Weights of a small transformer language model.
Architecture: rotary positions, tied embeddings.
Training: a variant of Muon for these matrices, 10865 steps.
MLP neurons of a small language model. Each row is named by its layer, matrix (gate and up: input weights; down: output weights) and neuron, and shows model dimensions 64-159. Each number is 500 + 50 x the weight over its row's rms, rounded and kept within 0 to 999. Numbers have three digits each. A neuron's up and down rows have the sign that makes its largest values positive.
Before each neuron's rows, "fires before" lists the tokens most often just after its 100 highest values on Wikipedia text that the model never trained on; "fires on" lists the tokens most often at its 100 highest values on Wikipedia text that the model never trained on.

fires before: "\n", "-", "\n\n", "=", " &"
fires on: "=", "\n\n", ",", "|", ":", "wer"
L5.gate31:542444530573560472477465508563459511484511448485430491507504577491402583417481553517458583468458538508422545472428544447489420499535578478506508502536521498423448446423576575481429485526475588488425404493409506501458433364584580466558420488411465507454476457551550413511406487471499407562
L5.up31:520436524499442512418555486467360478518470512445529473568474564545529535471528471594518508536498584555374441516442651471538571425477575509530471477510444527513450480567449492434594550476541449430428475548527501498424471499574529483472503537477505496475541486505528515478541484453531461503
L5.down31:583546508464530526500440606471495431432528356570541474400481620532403535551488487472446501453413571458521546460474558549448517454550559457516446498450493546530525581543425436464477564446497497509509548510443459425445478441488519486440558460443589559439510455479523494479561482574504536509

fires before: " 0", " 2", " 1", " 7", " —"
fires on: " |", ";", "°"
L3.gate213:460498540529433465543499417526555471522543490460433472571388506572544461446546501515536533441552513446568491490454530496546482484482491515485557383533486610477549435474420503519532450548471507474487487520363529511542592422577461498532534498393498468590553507511505520489550492464482462526
L3.up213:490493535434570437543500485545418416550507507463454523512526433514508438470489560438544488620541443467515534459588467543565547450452501537428510575472441477450412514505485543541398496536499428436482472476489463617443555548538433494522457458557459586491501507455473502485597493455531490479
L3.down213:481448397584539484532454454513508470498402510519565477526448498471391543461516546425548450412510533529492473582518516526449476472558553553552465609518453507475518494515492516450477527555520491438431400459503498564383424531559564408484545544553464498540429491476539464513579461477546533509

fires before: "=", "CC"
fires on: "="
L2.gate127:494488463419483528437483591445497469471482488545457496431548548564424555610444502490575489518490529495486494551424517565505474402505580505560500555478544501566561587490509593584469464493435471600393504470528475442510531528512445530420524533495410598374466618469540558429531548509520488524
L2.up127:476513542523527525520536427534458528535576523543515534499549479404500390525425565543457493486464575548462558513473571574450460453453528520552478507560513556505455478549510404485455509469559529524461402500520444575525456502507469440520458459616399547558492511446503462385531455367413480445
L2.down127:515571488508596473513526540450467474389567446497525524433491553477523530489525447586423598540575444492518510591453651602466479419491527519504486499538504442508532526475517480433516528450509488541531453526454520553428600521500440492509480510422541505485477523412456494504437491501582582547

fires before: " |", " ."
fires on: "8", "2", " |", "7", "6", "1"
L2.gate357:572429471564524518516554575492469454549495631493488487511460514470543460519471523484575464474507453502498480506548539499571459484535503408504440543451404471397411454553564508443579469503449506622426537453568575414577488512561571496524577484443565562503536472534508495489499547516450415613
L2.up357:512430500512558417512543429426463529525510518573540528472545475467494556560566434526585491505567555555527498486513521527528427578446520502550441515486498441587565456543532510525459498507469489532517440557560552503535577523463405554551589441491442537505558450493500621425526524493456524525
L2.down357:516460492590445644542579544542504499486482537525583532501596467529589548485534481564567533529469496471507402464469494463468409487432474461528449449479518527603486466476579540502431428519442467589469543477423404534508474520512471455520466474434493430485476478426490506513482534509532580520

fires before: " |", "%", "\n", " ("
fires on: "9", "4", "3", "8", "1", "7"
L5.gate712:509513488488640527474523466380481452445538536436515489412483543492476491498402523522443473480537610536501466434481485483429486520489481460571512502477462446517510450489532468428462469453506490525531480548524501443537569382452517560566559375424608448489481466488480521486487599489555435534
L5.up712:576449500456514565549520442532423462523572556582471424512524506576523569519543476520490499484503484470493539426422519572530480482464424560556431480354459490445423493461477520519549468509496552529510483496470554420536460573513531533494480426545543530461420486429519550525421528458500549575
L5.down712:371503475523554548472488470562439586626467452517575517456546504414405458552525518526520557493521494497510455563592445514510455456387512518522482455527502607510588452470510462529476608550352454525373529427475541487479526501513444442528438518571497513475472546507485538566486480583534474560

fires before: "-", "\n\n", " -", " \"", "|", "\n"
fires on: ":", "\n", "\n\n", ";", "\n "
L4.gate162:524547443540534540483526549570479500576589481555553501566526504509463539478504523497440509442536515554496432507493552433439529551554509521527522502490516548493467494438477445502489566484393492407517445470494489546494500448514621464498535524455536510497498566531459533600467595447455406591
L4.up162:457560461460587547424417541498413431530557499488453503509478525553417595554448446471513468500527560581472433360545565499527501589511576477537445501401537533528481531494526482440522575527539529471564465477482548406524464462459616465544565557474413526404518543494491469471524431551521408563
L4.down162:392469457528557539539452516493500517584509428411446462536568566524468526554458445580493520554565427570552462555521530534529511458489469497488543547534437565505504436526500501380516621412517545510419517478453503549508558472477450493487373570505501544458527481490468544532464496510447430508

fires before: "-"
fires on: "-"
L10.gate182:402552552502492554485461493538578501492567520527541490594523565488439534422494547632604551462446581533569527529488527540527433486483530564470471501489510511428555492444436484489568511588468523559534568521480543518519482449470574572457618479551451576527548540445559447472515460429516467541
L10.up182:524498589515580479497539511477473445481443446457500537454447467498514562434450485483500454517566479517442473502580481530477506355528608530495618472481444483503545478493488434389504508646569531470511460494450470479520475575463571488493517536552536443452514479473513631513470545581467482531
L10.down182:526458420490425505503426528526457549602438528416523484528451501494427508524511478425500538581580457547543549587484564460519439421463589559561532477519623498423511531520585485537428523581545506521494479531436506437486523485431482475490474429507572533583571454421490561575529500494426502491

fires before: "-", "="
fires on: "\n", "\n\n"
L4.gate112:497445474514554548485593523402509531472485492459493531573503477444458561570482534531532522503485506441509491480493563542499436511504530577548424530481604502498502396514454498470487427438506539543419542406465509510468536510505583524547521472383410575469379463444568462520401488502465517409
L4.up112:521476491435458505543465505509447420555486414481501481543522530546439493488551465481451413534585462547462523560556534538443572496560605478472519543590506497467555526463447529480444509512557573548558539450529501568396601483440510441507468479454525588543538560428564492454496448384471415485
L4.down112:507462440552529442524472462440548533517480507484509534545514499402463550512528525502534471486533500369474474491494491544432500463430504523454472495601493507470437427519426592525521377430505496511616589536477482504451514405515512494544482494544582568519499559500452566550547553500544478514

fires before: "-", ","
fires on: "-", "or", "ar", " forces"
L2.gate755:451545491484546559492483519529480520512458556593523584564408606455557529456427478482492484485536525476504587608525491479492543456510484508414474422535550559479500535523503501475524509404514512470475480588514503474447411498577580459513532496589528472506501572559635547446487624553551425569
L2.up755:513512464559528459486502517415524569518564490491561549468545494400556572450442524487488605531513452529370440516398400484507466461472547471510502434489528544570457475436468545463476561502480450444508495522432509483473540537476420476372530446479529533451429572507531478481489529491479428539
L2.down755:479592415518472504520529500463589515556384452470575475474508545531539538456622521460600532464468565499498539476482478583626530496596411504545391458448527551419507519506489481570522452425529416488522528535517507545409535464512475414441473511535439503530516440476549563451529529534568470475

fires before: "-", " Candidate", "\n", " Role", " −"
fires on: "-", "|", " |"
L3.gate474:480517468531518528568443519582564455409467474519458547567541515482535469518468525483537571486468500544524503476513492537501460462483537526500452451489453585511506476482489487519559480554574510522451501517431446410483460488551613507502535566416494587554598504439393553572471556484420439548
L3.up474:582501472459420559635473580524499430506425518396493514472470595503469540441483510423422614568466508517469484465407545465434445485490474555476548508486442499531436501440510537522563495522369519490456578505508480415545466548462543519528527512529494597476528436468448516498505467502506463529
L3.down474:520507442526446614547470448445517481460479522456566545555545522478498547432466493492476498503448481441511467410544526392521516573555505454499464481449416580552503453439459476456512364462511506520485571509609543468668485435449674475445481479538522495496511464528434456472543522476492452508

fires before: "|", " to", "d"
fires on: "\n", " him", "anie", " he", "av"
L4.gate204:491508571513539520615445413548548490442443482530564373429471464613550551455460531506521504503629554512474522468548447550522424512486548452470477536543458458483588474583534528487414538573548586487491492600418558466510560493551481475446450566516547488435530386468472488552464503459496480481
L4.up204:490496466423579545556549344461493509424460469554509435493453456513546514551568452474488561483533542476530495493510477570571492451469510509447504496542510468463496519494420517581360530501557477516580517456430484495449483529458478559440531545449466546425512406494468622498482476523454386476
L4.down204:539483536531491474580550518450420498419434441501445551453478464460544530495466456491507487533409554509477482484551508481508491575488474619567609418522480434598456496502472557517637481475548521501465436495489546627551509550480587498514399531513487417486534417515497543552463439444544484586

fires before: "|", "-", "on"
fires on: "\n", "ban", "\n\n", "="
L3.gate359:521429466405524515429526496491528545418501422370439526531538522565467568468549437523591405421462530561549479516474597553489585525489577395584506535494518520490514524543524521538543528581506516484538550497466539544467458471390535544518541510507555475439543502511464575524526534501511596575
L3.up359:475512511593465508533456531444535571499509544551469432539449420460491454557475454442559480535495569645566431472498462563434494542481603422510543567515511531507564519462437460528468625535564510582652466472492536469483563430571540441500515475466515465542443444514514478558486594508524493569
L3.down359:587491431529424528545470493541474463450480496512546491452474568592345486465480427499526507505537505469522510507597448459501499478478526546432457460518516465462495413524466485540561545472587456380425498496502473511503434555422516420471424521415624566466484558481445512466485460465408524483

fires before: "-"
fires on: "-"
L2.gate449:523391494508512473629463459446441598439537584397566512511462593490428482425473496510484575549445493497405566479494559470484438429514513448477503465555448486549507486481508583464475544447485522567433474517387445411475534563519446595472558527429473611471504499491538454499450445500547451499
L2.up449:504550476435434523507538502512420443568579433534567485438485474514336570479528496518409455529556531491464516459442519443426464478540568488507431470525541435430493524405443507455438554483570479461481576359446482538588538524562504413514598511528488470560594453528619473431482504426485479584
L2.down449:487422545566481529551547503513563465562398575379565488489487589421525548482557575364430556459544499479463471619483532454485562447466454403487474524530483552591571556451533492542541497583503456530515479448583374486534574436533578542401582584489358513589517480532491510501489543491500461536

fires before: "s", "t", "uff"
fires on: "'", " ins", " ass"
L2.gate739:464629557485479535526458532463449465398561521468514513489519508406591463455442568436532496557526511506484531482439511472477511532465438546559560545534513587430576528532556519523514480527546427453586366542533442546498464499494424472548416438473400517463551470522593457499488453441474459467
L2.up739:524485592455557461497488471471518435451504445540490549520490541485587522505470526403449493538497498413461447546464454552472471563420422462487457572513518533506609480507564475510380592550545460550479567489478534592481485473506457544560364436602605555514526548513526422434562496528471470459
L2.down739:536454581482515501564517576515482463442523548563466450467488565478462523560470651533515501498480495493378521557483420477602448488561470524545465497582546591587622527575435468502521506507544455380437466498470531575509544501431467496493375542583532488427600516560503391494424483520499497509

fires before: "s", "t", ","
fires on: "'", "e", "’"
L2.gate602:418433486529420561527490435504542471482492481391445559490574608496584605572571486499494525545458470436501491483413484462477502538488526601448451547435440480520637535476564433501568586509472548568451467547493424523532505557529472588461455461438570447523514500496591492560548532470447406521
L2.up602:489584469554581521368527495555510466463480502514468566523453568519405482491455435410576534433567538490550508488544454502571563562508522440452546476511514557474567545516502505504477499518426496504584425535424445439477462490475492450541409610483485458427445529548492431441539447478457472504
L2.down602:565574486438492450516481464531486547625583616420474474573508577513472403495522537510516569509444553531465537538512463418469482436599536512495577530459558528527460511491456491501479526318428567487498501501452528467524506389528507599433477455575448551579492445472588501562453587407474466471

fires before: "="
fires on: "=", " Ul"
L2.gate317:558566515445495439541439559539440479413549458429412457480585403516500444456477466487602430492539509507551447548507455531516403465556515563618514436550518550399518488575536566516421461524505518462548555453486564478451518502564462544469594471479551603485525466486553449547448452419517528598
L2.up317:530448471393495558599462504582445449496555489455466445540544447538502444485530476391581560569534570476467527593502464549555429481459579471452477559500487548494544542509452505506474487528500582466512546463580497477539450454461530467639522433571448462491471560483435497467564536460525554489
L2.down317:458462533449590562502501531399482478594494504560452536513513530498526482511444433484495489470557486469513414413473585521518540457516498358473517602485442569484546584453443536525525490481437497393427545537538502487510426533596512457582492516533477380484462620494513467423552425503433574474

fires before: "|"
fires on: "-"
L4.gate81:431404489473405473544473558510514486472506600534415539562558467457505465457480494447452517410503602548481531522518562423513557463434531479503484515494437558484440456489353516497492532539448525594589531531440428468417473516555539544493442471465538488455556445454511379471482475490468405620
L4.up81:425493519481563486530569483481489440470406439496556375465594487501473496499577563483513445460557553507461505527508634552416507518530576496520441490453514463539538437480516461469543452590427502417530443494479497449486459525456511513500578532470435550503626477494506494477460406448500550493
L4.down81:548528479547515567401538405577575473509529541454415522470527519554510429496521538477488470509450451499624494511523539554501527538577494504510562477546513556494475545401522578562502483532478502529560434482537531471653512515471511497578396579538546519526490516490521537505552609513385539480

fires before: "|", "%", " |", "19", " by"
fires on: "\n", "\n\n", " ±", " Turnout"
L5.gate132:547516490578444494376520491528564537451516450481539561475567449470510541457425530515536560533454453585564459583461544561466548394414502566566505469488473567566520572514615471484509502489474506469559493542517397429460589472451461384585487522560477483487514512502513418501537551524348506429
L5.up132:639538543484493452543482522494519579444434513496449476575475442470526580496464518544519569551490595515427522601568503457483529526493499479510489596543582539501533466542509498435556469501554502519506564493591455463573522568566485450459442443473560485452456497496465525441480590581471452436
L5.down132:489500424423471552385555520541497468403528430431461533620527463511521535539413486500474577455408416604483410452507565466589522451488552572508478485562535500498547531499554375575495463550547503465502524530569481522583554494523451487457487427516529490474509538524434517502448474502465551513

fires before: "="
fires on: "="
L5.gate655:485496488410585510596516428460432492489461526477364504568525516512502535446421561512552524507584495534441437419523493358539477523551580470525480503535554475528524482523461558439482456504608443493445495469534539461572489493577386502551426594405481531549503433465469364492555569527569506464
L5.up655:524473439448453559551473511543451509524553554512529529557430468467548454377520458455580528557581521490536437580450505514517601544433508577538433553417459517487521516536476413518568492485467485461501412535572541522500544590435538443613616511513490474508596557455495449568497515472457545519
L5.down655:548433419543558502497490500481532504544405490567538524498572400468495435467486547435522515466514468422434525480633495581445505479440416540479455530552600490461505459479457471500504530477561492574466488446440465571579480504566452473479502440554487501537478553519575567568553553572459481607

fires before: "-", "Star", " Year"
fires on: "-", ";", " (", " the", "|", " |"
L5.gate95:565429487542584553425408533582437501522498528503461469559431529520500548468537539475472466488394412393503552444506558494502477416521486552511419497489385526532539345445522486468544427458493555509510506501465451536448417474566501396597466518519476535504459545420453562522455499472499468391
L5.up95:592494508540516420588431521584446486606507463405507593423508434540494604431545547525514504515543552510514485525507548490496457465481544489547435503534520510487471484479419489521491540592409486468583545456524484527417538455527586474528487530481551566493486542414498525539334608417580584477
L5.down95:555480474488469493573483486579513560410499522451547487430626472467517597502473485428487348521412426437426513474564531421450452506434417541368542451543439418493469451498571531501591550408393532526551544498499491536488520603511569494473529400564512477493473535418621517528533460438485463516

fires before: "|"
fires on: "\n"
L3.gate482:460441464479468453505378442414564431472526470592646478514562410551425458495519511527473461524535524481495566529528435556543504467486505557551514409566545448485485552570525604472508518469543388541468455485489457517580493528569541491473597551433495516459449451582533435550462460469395464454
L3.up482:420516501476440467487436498472395451502560448507507520475552509509446377591508568530482512557490588473519548583558485480495619494515507510483520457547469460549458483527491485420477549508475459462521501500459486442469441504485585519449575552468476582486533470473452444469492441521552496453
L3.down482:507611494469534450418495527486563506447517530596461550596529475404506439512475432581488422534452466460505496430595559479543569417511544461579474504543506450428505559437557459537535523529549571458532454365469514504435490527563379551521419610501476453437594492459504496528532455458487491457

fires before: "=", "ie"
fires on: "=", "jo", " of"
L2.gate626:650488528434467483481553494615424454516492484545554552567558506550535477467449431487447475502454506540520506529524365492516585481500545461475483499475418519464578556542453548498474405506443490506517468532562452470455475472544550510516521453491458555519410480550472452443595523503499509493
L2.up626:589451486517499488475513478470444422483505419507463526444479441554414467445461512431579549461574593433405488492463450516561503543556579534454499518516555568564540462456431457531439516488619540518481445548524501608532508471570444540541413490571466440508443519658460469505423504562450500481
L2.down626:538353425504546511460489539470490491459485492543516588457555469531485505423477567465487484539536553508441547459475539478458400434592573585523467518459406477606632523491410514510508508533541509460429526438543442459565470506465485518389583429454562424396555526410527451446536433480527556442

fires before: "-", "y", "e"
fires on: "-", "log", "og"
L11.gate486:399482511452448485509607534605544528556490551495579439486489511510482519512461386522460504457395514466436521450404490487398411446573614524404388573436557516572474531473432519578554529559510521517533599476478459528458495584524473507501470497527448446504581490426530508514504584477496546519
L11.up486:461467512454528483556455524469463480579380394424494450482476507519537483535396481461520465444502508521483478541517431603572542497472522500518534473534611522486532531520461509512475475464577521447548407454588599470446544566458547472408478419558551490457608571500510534513439534566506500459
L11.down486:557570476547425466541543488448491556534497522514545504524522540473447423514532674493524400535526514536488471550497538488465425457577469524458409501436448505571509514514509466485537491536528551573463542501447399440472512492473495556524442590469536461516509505547527358475520485461575500468

fires before: " 0", " 7", " 1", " 2", " 5", " 12"
fires on: " |", ";", ":"
L2.gate240:514536529563511498477482549542500516582487581447483495550352458527484495513485515549568544468553477478617518460601498594530528482441483587505404590512416519425461543448458500521482498544506484430475500496543482473510525498446415461484554472497545512573475511487458513541559491485525415412
L2.up240:586523442507575471595497418596438486466549495503410524522519523559466539430439534476540512419562451550505396410534583468615458503477487435497517472440509465481451490414513524435496437417536498554495431470435499564580512519553537580482446388548525489555510521435497527570605612424485420511
L2.down240:610552550503594473595533441562382586469492595439450485536580508549489524397538494514504419478473574557459519489528537525501459490507547540471488432524487505438470481504503417499488539506430529496478417450560503591501540459566539519496449483598528499508521539494568480576574537465578485499

fires before: "\n\n", "\n", "="
fires on: "="
L5.gate620:455476482568503516529430409489474542413472521480361481563602531634431604512463541521563468535431551478433386511458587478491498418521500488556534473463423435514520399525541522532502437568453481491544471480471500456527490518471528485474493562487482534472491530494494508535495447470467444526
L5.up620:487478564419435476429438485492452524512469527480555387563588529577418612496473571482468478497497568370501424480545502398618541541497478482498540554530522574547462457489509492495555529510546562516446426500537565489516533522463531456484471556529496486473498490547501398490550414512519388505
L5.down620:444549454445440451450492491552544504417523522430445499536554492554395517565441477462560466469580475434501491487500573540470461535541492479515561502572473526447498526478402524542510394511467553584551500481463497492447393487581554506587517445419486525529504545435459510457500540515569483547

fires before: " |"
fires on: " the", " Party", ".", " Candidate", " Year"
L9.gate454:483468453554453442557510522467461545457513519426431530441530496413532447409478538523478424441547447429478499477526478526452471395464444504513419440574474527444470453590404493480411562496388542387496442533449495553495561480452480509541466515529490397501477498521556326528456525563509459521
L9.up454:463477438512514419567460464474479452430508494447559474590527535409478532372484529446498507456471430527421493491519510549368498480516498518564476491539565465538546477517482523478475515485454496411453433536514481501455595477555556507513503421514427468476498552567491429457504605548439535496
L9.down454:468439497498523447504450478494546468562439537484544464584541498529562441464498445531587532437478544429539519460496495571452609553504511521490525467452428482521529534552515513608638442538497491534542534565438550478450473454556457494587527430546473502435495398632592478486485559568495542536

fires before: "="
fires on: "=", " ="
L4.gate362:523530448574482496547571527450619481556484514544545521484500431566404519508521542545468426493442483410476531458512499542497533433578494509443450534506507513558549456438564548499483530493479478545478501452506436449454542483457530485515554433590484518441558546458492452395510562357549477544
L4.up362:528549511523476562542558379417495417535580582494570601420575505481558530546597612515479631546516462525504444402434570506427470523524531488505513539545560478577468529443441508497480465533553487446516474525558463556464508411362479554492510510439505528460545482501484446434419477509508556514
L4.down362:507592454514512500587453532457526477496414483502533397482462523460468601510541545471456453480351550392500499547540453560548572510510526443437424383458390473540517476447523451461475617463568557585461492464388476430534545476452485486452555547490510476480427485491471456423576531529566582536

fires before: "=", "-"
fires on: "=", "\n"
L11.gate21:540595478488507416597470470470486508480520496541460531421459491543473455544545541580532438564490466497484521397520515537499525475501523598562536496533493515604474494507585510465535410475508545522562549504473536483565463493518520486414527483533459592474509456538549529582387511384489566402
L11.up21:464584500505512480435505457486517517507599530467481497505550450503426584502443516494437680422483529508425563538522459522528495482506536579517442415414595395398438581587481504472501513524501538546540503509530525518547501546531509462628497531496487547461470494503487547481504580505568542597
L11.down21:477451492607502516445441516461580521446518478481530573557442576516532464448509548528548480552452481544524485496477474424515501577538507482572529434446561603551486462529512572497497562538456552467497497455441491495399431592516474426440592537444508490477455533419521462427518509540497518446

fires before: "-"
fires on: "-"
L10.gate403:513487459495467514455463502427526447499473608509541519561607474533506523436558457448531444488497395513477539545530563512422602445538489570463506495479445523443475432590527519448540462527460547555520407639495481419453429553508571418481526393540638462516489526516501449486546472488470506518
L10.up403:534549475478499472435517548563453428468401559510553434482565469432563559550416535474509475582515534489491450539443459489512510482503476549571527445584462463438500406378548508537433570449486414550531545390510443577424464485460604478453542520588480568491491531433401455526506471524465503553
L10.down403:473458501504463503501438470413522566430475464528534591398635488493506495459403534411473502483480538450475558570493407418526436481442528462534505486554558458587565483490443508578488441417549539488438537504476526439392529520556578472557483507536443493544467485542517498496448462440593543513

fires before: "|", " the"
fires on: "\n", " about"
L5.gate707:499536422477489460444478418432494502413478482451473539408472433469477537489415472420588535521544477504470447590575445562483470471548521485622429504601426432509504567533546558498428463550533426516574430499455370521490513623465508468517483537496516419501511380521562485517514376456423551469
L5.up707:569434489579533479514484522578473412429470580556439461400498529470487463555530537496519528496542524524428527469558542533518499615488500497574511496501500457584506502514494526505433570498426535482404526491509503467520524517497496443443522587510523513475546430571570596585453507517476528529
L5.down707:479565561455546458624424530514440484542575600553437563438645574502475550473550580532520482588426489563501542504576527554441415494522396426516467511508531475580392460485482463473502449590515477649559555452538508490483470519545553432434524512488530544608536536525417427501442544473477552544

fires before: "s"
fires on: "'", " \"", " rem"
L4.gate507:475585509559557524431434494542556569579526498533502549538461478421509532514551531472431544404459555448559524556473555559423480565406466544423431577364551453418595435511545490584392586501482471488487576517477533484404438474494423544534512514535474539433527520450476477506467547493491524454
L4.up507:526551477506517473545541455497461509548533507515440510477465512456392564544530492559503552465449556529571400446522541485493479533593430493569439545540524464490548529404447452570485518528448432423447517531526536554449470481505439521411472388506623522485540492542548414441523494470572500501
L4.down507:428589544610397498500538417545505429490556494583528503535553615540392432537547501443524548480506499556520534509566522479433554547457509397497520611453549480520470469469581507476573553492526415477631445479480545478466465510427469545561512502479549496489523558481539461488547473396452464473

fires before: "="
fires on: "="
L11.gate278:508466490485515518617424556417469526524538441397373533545484486496497503440423546528505422519581587480445512441447482509494595563514578534407467477493531433527489488565574539534479473472599519501510528563547510512475477453500529558505439524491479521457558436564504468528485436441615531477
L11.up278:479489486361529506473446484438524470409506566473418529531511596527506561528456452512419636470589538475506508490516522442479485482526481531489333484493530416507529572504486497514576468499523508537474556504466561528517536456592547562482453510464417531435498445524537619549500564427497548625
L11.down278:409499479536582576507456519565509488504444458474518525515368409536512478562462455497491499571508517553499517511416457493626473589459552486475563514440446557407423482489441444578537393462574520533467477532541473522479561527512466534407587539585506460571476492508448529450508507537487520468

fires before: "s", "t", "\n"
fires on: "'"
L2.gate555:476566513625521547547534480445459529432484473509460520535430642462539523444507484568519458565426559476512532541520548427438415460559571548491492540449474525456437467443489522475398544502502424488525419547450437525471497488574533460453515519523556522507584571570464405540445517497547400417
L2.up555:515494557518539440472462480557504507443461540544473577516523435473523467589494476506583568473556504545425413424490500577468509566530509502558526513437506527551565468512576474563524512503466447597463561547562486465467446514479480563492489521458493567493467563378531463513527522544521483449
L2.down555:459554551515562564535513458484504502478455471583493393568534483482458424517371516582519476540465481614455468487373594541483458533537493516522546612551497579477541519383454467476514578435507427352520515570477504505487498522500549527547493504427566546445387549487525448456471589515555572471

fires before: "=", "\n", "\n\n", " the", " ENG"
fires on: "=", " of", " |", " the"
L4.gate193:547526539478406504501514494440555598487427552479459565533561433448479533393485615562535476441392471551437485523505475510525555552516519513445520417535434494484481531473506572511456477492503445402425467460470549425528536456555508527464428672529532470416391520463525507509525507584535462597
L4.up193:521471489525532517402481447521412495421533511479483509480651537520496421542364562527504478471487530499428517589470494476570482472509498484466446668470505411545420538488515450501595568533472514468379415524503411453504541544517475417562525537439529542384530495597522555485522548556574460521
L4.down193:472448523570485520458429569466551444505587515537580531581591563496450480497410487500485448566496541429538520554465566478462495531503486566445491362477501496476507413493485441539464420464513589518522481516553534448435534512549527474547396473484492572525589503425576490549536429491409470498

fires before: "=", "\n"
fires on: "=", " ="
L3.gate612:523532521488553545537555480493467590525526508500512365502469530491421507553477554446501528459484595480460511512454608583422637459465462515465407544480545567490442533535480441426458509548474428522468534537586499489487487451577518488514560558534430467519479479515513499467582472485466475515
L3.up612:415505580489471502418437421532449465481534500540451551497587617473504510439447461421517501467429467526462445590611442482526433485537485524501527434539410511520525466507505497462457486580457455493482488438480584554503428513358461383471499459556450473466448482488508538541519480404523563503
L3.down612:495497454501419550441448553455525505510452483556468564550496534477534519503521549476486484494398485568472475498446440436515452450525484497502528516504478508568579520441496530444533469478499499466526512524475463544485454387458474453458375460543519487476404466456449471620434430420577589518

fires before: "1", "'", "0", "2", "uted"
fires on: "-", " |", ";", "–"
L9.gate764:471557468499524496443461469418548508508523456518515468441542567538548619440476506440556541473418391544498477464460480484500453453504466531428544464483489545506458430580538522481464505576511554439509523514449487532557516504479414540488419422316469528532538486570509427489456503524475573544
L9.up764:507578568424571475508518525476518463456475503423483478462426527464551587532457467559442466452455479577509443482550514550510509532473511535413396483487503481543423462397440497489523518472541499599575415439543466562516526477469638456526497451429594610408509486432448495579540535486493620536
L9.down764:498555496463486458451472496434546461574572484433452555464523484510560541524359501566489480428484434464474564564491568538542534547558513563472533389494524441485418485528540480561489551545500577491600540451475490420415587580448526547454484422528561510520497467576516567551479421479549520502